Weights of a small GPT-style language model, trained from scratch on English Wikipedia.
Training: a variant of Muon for these matrices, 598M tokens, 4565 steps.
MLP neurons of a small language model. Each row is named by its layer, matrix (down: output weights) and neuron, and shows model dimensions 256-351. Each number is 128 + 24 x the weight over its row's rms, rounded and kept within 0 to 255. Numbers have three digits each.
A block is one neuron, or neurons of one layer that tend to fire together. After each block is what it responds to, as a language model described it from the Wikipedia text at the highest values.

L8.down1283:141151123126131080096128120143108099094115093139114117164076182104166148109143154142146150150161160109119129141112165107131104120126120090136103120125142144143111122100134102096108097102141112128149112137134138102143142083094141104118073136121108127161122153151087166147075130172119168088
Responds to: Mid-word pieces and table delimiters. Word-internal fragments of split words (pro-du-cer, under-ly-ing, re-acc-red-itation) and delimiters in structured lists, like "(" before goal counts in footballer career tables or "|" in markdown tables.

L8.down1227:161143139108133127157171172132148138137157105128106145141152155113092143103119151099149113144136125151108134146109128114137107138162130157137141154106155108170093086073102150121154120167144128120114130101095105111122100091111114117118123129134149130149117129153095154113143089120118103119
Responds to: Partitive "of" plus name fragments. The word "of" after one, some or a percentage (one of the, 25.8% of all), plus mid-word pieces inside names and rare words (afore, Can-on, no-vi-ce).

L9.down339:161166093149132142095102137133150134123129090112100124104128126114119171169142073118147154139143097130169137119087128119086096131154094130110137133126118100132118164101140118142121083102112140154147088167143126094110119136106143134101127150105114128120106109111108120076170170123102121095
L9.down396:155108127108138102129150048102124131139127122098105117120121125205147137121142133140135093159142127145180114170128046140104134076095131177131094157145151108101135105138097158144106091076159099124140155132109138131167153113078129123147134117097146110142125115143128166098137124130162127159
L9.down408:114113151114095164150195158095145144077151112132106138122130092108110128104145174170148145156140157157148153111139178129140163110113135140119126147151161097122124140168150145124129126155124124158156085106161120143118154114155164208127135159191116121113147115138130182144114125140084129127
L9.down872:135113137106120119103161105084147161148111110147135110150151142132135108133141103135141120200148105128113121103119180135140086097127124137142171128156149097134149133121143152127184155136124137168123117170108168121182120138179139120106070120094168126149148071134144146108164108108148141167
L9.down1127:123129115152115102140128192128154136125150140088116132121136117120095088167139115118119145159151110145136081133136140138087123129133126122115139114136134116096174145124164150102134158109135176110093114134127172131099130064154103113126132084132099124097133166128120138095168156114110146148
L9.down1158:173087133119135178063169100133103142150109127129115111118141126125112090126122099128156139146130111141136135129112164149119137131106116164126118146137084075103164175155131155078145127167126129119115136092089144140130141096141142114115083099138129088126125108119128121193102093132176106100
L9.down1309:092107115108152101113151127116140095150135125145140123131113101135148140136134113123112124140130157096144125079125080164141092147130104117137166095153129121123125090093143098068128136125138123183102125123106174140110123145135140150115114170124127136122123088107172137149159087121163102154
L9.down1479:119128126158171109146139106099190151134156164157126145139146151132133129117104125105132136114156124136189147159156103113131133133120126118144114143110117078093139110107106162123105111110158119118118160142163128107094136135126156150105134137136087122128125126110120107166152121124115158192
Responds to: Sentence-initial "In" and completions. Fires on "In" opening a new sentence or paragraph before dates or phrases ("In 1994", "In season"), and on inner pieces completing place names (Philip-pin-e, Tunisi-a, Czechoslov-aki-a).

L4.down110:111095128132133157112093152128112139140126136087137110115150152138120139138128134121137083087150164127116075117127088126117152138154109144116096099160132110096124145118110140095100108112147164100084143100197181118083139120147145156119147093102124100157141102140122148161119127132136133083
L4.down243:134150134120102173157079161074109098093111177135137120142096150142108132135126166125163103101137120129162051122096177133157116132146158147126117111154134081127113131145105156153117148096092108132138103134167165136114118124134112122079123125109169112132186120141148090121115107100120144107
L4.down280:128151150137119166124129154141141152110073065166136121136132156151139116087147123116121130168133116162157136193105123111145116140137139146132105092161156118156117118111110160146141119138096103106124155100136159135108099126109137141138100121119127124151095108131152149118139121118133109110
L4.down745:166109131178109124158149136092110124101138117115118088116144140099131157152139102141157132125092136130126058076097105116173122105174118158134099103124095139142142153151124096133117100163187136135127146138125146156097107129105104151126126116150159171121112115152167105129134144103115113128
L4.down965:137100106124095135127120154097144106106112156149145121121115123120135128143146176108165118097117133138163206101127144124126130132135196188085103129117133130121121167067112107145200131138125114145107145121155100146096119137139101130121096124115133142150094146120142123159115146131134125112
L4.down1037:115141143129134110096111105151134059148110127138180123170137119107134125135121150138162118128159086095163128120097147120113095168103107134108088145120147111101105113078113119104126128169104111113139144126128152141184105154103157135168174120140125132157127112111122161128072139091132146120
L4.down1245:139164134147140128126145159157097141140110143133148149151121122093151105162117127119123156116142162145146109117132135097083121148143107141128172157120166128127105153103162164122173138106128072181146177121109131141163162076131165123140135161125096134142108111101127148143116131100110135145
L4.down1531:123108122138124100131105079106081123157105107120165132138140134086138137178115113079135114101156081100102140093124096120113133166116111141140137146123145155106149133110100108132121099112146168129155145140137142106120129157159130151119123115100120139133106124174152150145097108119111111111
Responds to: Football career table slashes. The slash after the appearances count in footballer career lists (Team / 25 / (2)); weakly, scattered mid-name or mid-phrase tokens.

L8.down763:124100149107166132153141063098152168146132103139141110096155137122094113096101119146083078163117104161120128155093104158110095176132122151156123090145079156111143171131120131149095094118158145126088116144099105094104163114120103129113180107122104133122116112118139099122148139161133157126
Responds to: Date component tokens. Month names and the comma after the day number in full dates, just before the year, e.g. "March 30, 2019", "in June 2027", "Febru-ary 26"; occasionally a mid-word piece of a name or term.

L4.down467:099082120102153097108102106125150105125108122148119142113127080130092061169149172148126126123126112071136187095098101132121143123104117102122095105133165140140162127147123136108158142111145108110122116134121110120108124113098152148138090121129085173152134120140108166107123139071133130102
L4.down482:106168167120129118063134128120107112142080105111164121155101132103113112122147140119143148151088125122100085122093112152148141086132150092152149102143131110137158147141116141129140082149131126095130114147130157130145165134119117112193136108133141124170128102130153107121118131130122124122
L4.down601:138132127159148181096100134117148129081121117164119127136134132162156085138162113116106146153095112160105113146113089124121168134112168141146128132098138160161144129122074106108130149155127102127097167123085120125156133142145126153118112152118111116120103159124068143128183173168098106124
L4.down667:160155130150134131139103161133137119104164135136162110169109154136141165143158112175142103134127139155129123111174173117154166139135102172122124159121127130146111131091131160149106139104162099074143174106103128073137114170116150180113115076121169150135125151125110126139113110106129123147
L4.down681:125143155140122109127137147124138137150118154157174117130100135117055141109147138115182113127111087166135119119205141130138137156138112147132120094098119096143122158138122120116105134104097112128131151130141136136151161103111143123130149136116164112127152129140116139151083163130104090133
L4.down759:151129116138080133133151069089114154130141145130145145141105128138098096167152155134127112120086125123101122105167102182145112131140129106139104156166130141138114126120097181121139140157126085168121129099143153131120152133137091137138144156133128149118152113113099141130094094128102131098
L4.down1041:090106132137138176176145147142139129108130165132117099126118111137121109123109139112183132161197129112128094144170091177117117089099076133109090142125092138140137144138103135135106173124137117148159111130129128074133135149132104151147079128164121108144146137156099146164111131108203105144
L4.down1097:120129115138109159129132130070138130131136130143090131188111133165093135141132161162116122095134135137096106094114120107173134103143108118120131154090147125095110134144099159158097115129157144143104125090143117124122125122143135125129100119152147136134097132146127104103149152138155119132
Responds to: Phrasal-verb particles. Adverb particles completing phrasal verbs, mostly out, also up, off, down, away, as in dropped out, turns out, went out of, throws away; weakly, word endings.

L9.down54:179120144132137128175144093110109130173182110127116105137151116136172114124076112119099089151115143114138130101083124142146089151106136174157148159088130138131174123160163115101140119129123131122131086173129134112124094125177177169104120162086123119092087139085135148115161104154208121079
L9.down273:174142113108171102141127142152112128143126094092171123128154142111125167103104118147118105160067080112114110084154156146170121104122111169116173126118139158104167095157098088106142117117083143089129099115150166145107145128116130115107129176148174098164109098154120125143149116131138140113
L9.down416:118070167142092144068152151098152137104130082123140156109154139141125101102089090122146129081141121145127133117134153120133153136146127148154140105109131162122115126132130090139141134097168181151078096126117110142158118118094133134121140119118104133118115124150123109142143140129114108171
L9.down776:143139107103085118127117127147134166106101080144125119148129120122080103135125141099124094162132124085119122095156096097112139110149144160127143147113071109101115143120140133148102078169063104129156110106130121129148130111162074164106094156135100148107162129135119125114086170149157140085
L9.down847:120114092097104125125124100097124096122107129133143138144095158134117111149105176188081107142098117146113157132177123079107108116134157086128088090088134133143088123076102125142092162142137103148109128175135139177165150147151128107118127121135107147136148151137131167106102119079101122110
L9.down915:174122116148179108144119167126167093072176123160120136104161154136121139132143167129107155110132150106197145137093147116098121163114127113121127105106150145148162106142084140141117178141123137109134123067129127140085145084154116115102140115110170123111134118150141125089158093144113128132
L9.down940:144150103110141114154156133132120171148110117159175094118140161139127112104111089167116144099118143181146118150152130142097152148145136173131142127135114166119147120133070098097115120126132123121103135130130087136115064092110127105108152186129128138115123130119129071114121135149148079123
L9.down1368:148156146087096116163136132095147125158124095145136069133144145116155146138125147148154143148133106117094163139134153099125117146157111145103098155145100108114125169110131184117115141138110101129144126078170116148120116074078115116180137124152141126174150110093102124141172108171127115127
Responds to: "One of" phrase. Mainly "of" after "one" (one of the most…, one of eleven), also "as of"; weaker hits on scattered mid-word pieces.

L4.down220:139161121130126105114123159132155091116151125144174094118136141129158099154161088117103197121134067155163115149117133145149084185114130122137107113128100147063147089150142121153127099157134088110109123121127136105092128118110154134132120132111127132120159080095132111129134104149070147126
L4.down922:083107143147094145132102105102145154142109106120097172122147129120104125148092121163088122119105128144130129180114099107165142123114144172103146104149123131099126117116097124125107133176134118139120109141121116123140106137124156123171133170159142132096136184113102128166136097151143093113
L4.down944:157106134135095142123133148133128141114089138130108143156109141102113156152112140126133116129140125142099149158130137085169110123152133109081143180128114125145140102157126121134146123115128099147112110094145147121097141162070124120141161094128153107138146174142144106174126115080129119132
L4.down1125:117119146152136107161074161099132075139179147171121109168185134180108103100144097151137134119159131149087124161104124083135144111112142128118120140132128133121104134176145061083100085133108155120148100141085085127169114145125172132108144118087129134131129160124130122123152163120077164120
L4.down1187:114159137116173113149093135124146127100167129160118114116112121102147080140154122089122164142110126158190104134158164102121120131101186105191115099159123085139155106061106139164134146138117118126129155139113104098123123110125142111147118164123127153146102159154131111155145129117104115153
L4.down1256:102104144107143153138135111122170089079143112170114102142166147131126124098120096142149148126130157118129108111144154125151138153103130135093168147157140142141087133177145105114161116141134120162108100151146140164138085137091143111057123101139113126063139105124131150109167147120128168141
L4.down1426:124104153172160136083121138112097109126106132108138143171075163124147130147110122134124133114117110180133130144087122130139081132076177103136102122169123130121135147133143145108087150126159089123113153089145135135140114091127130124140140093138094068120088126131129120142157139092132149147
L4.down1458:150135132139181125156126165093130143143060148135127148084135106096147105159148122119157103143159117133119107124111094199125145155133150132140124085129130155146154099113138133113116178135133125105166154149154135147103126135144103139127129101127138141132132154153136086105132148135131088113
Responds to: Clause-opening prepositions. Prepositions starting a new sentence, clause, song title or parenthetical, such as "In", "After", "after"; weaker hits on CJK characters and "=".

L9.down130:091108133152168177104067122120133115159124125148130123090126153122112119135100107121135103152125158129120110124095141109138157185142120090117084135126120132155105098144115103095122134155120121130118090129124150160096098115121139145158078080124123124151117114180142117171136127118080129051
L9.down280:107149145137097101126094181085119123124100123117102133129160130138125171134114130104153155136133145147148114138126110155100126118154130126078106134133142114135135146100104144111167163083112117104128150113135078145082112135160147133119104108090098141128113118112133110116168131132101090107
L9.down564:099152107134144152091124115103139119153144131087154124158129161176101132121148108160125134135109109164118095141134113085133176093097139119104114120141187143175151088145158146186146124119130090139119108118140104095142121143134116116127119086177118184166120095124133116146095105130140112119
L9.down598:132109091141094108181155159137137146094158122149111137098139132123126119125123085132166111176149161143117123124114155145135161045143154145140128149159126142124154108143103108167138093130143110143115122137157140136063105136115148135107107130114135086111151131121173094131122185125168138151
L9.down721:110107106126140081148132137094158114123094110122153153139098124119129157109148141081114149147140103147109140131133107122139118130127111085105112151131156060133121171155094133160110148136145183131109130124128125104131126125126073119136102104125126135053126128108151120162089114136128158123
L9.down1004:051143167121185169105152157140133112129112130139125143120120126173106086153176151105123125176128112147157107052142096159183113143123103141120127081126132171143168114136155140110123186138110126096144154141122144136096117134123104150158146106142127164134115110163147118144129137149103141110
L9.down1283:152108156143114147131108143096072104125130116137105143105101132150151090176097123120119142115140125131149147155111093132130158109122066150144091115095171134130142103156109105140131142078132175128092122140143146104141125101167155128085165184149135114167108155114136135163074160112119113185
L9.down1512:132154142138102170131138102122110141170100114166134146091123129131092141137143139134130158119124172138124146145110124135128150105119142182085136141142193163101066097125169121108094108122123114086136093134151139110146133098121121153071132113148076110175122119105104139125132104143145107137
Responds to: Footballer stats goal parenthesis. Opening parenthesis before the goals count in footballer career lists like "Club (loan) / 12 / (0"; weaker on table separators and mid-word pieces.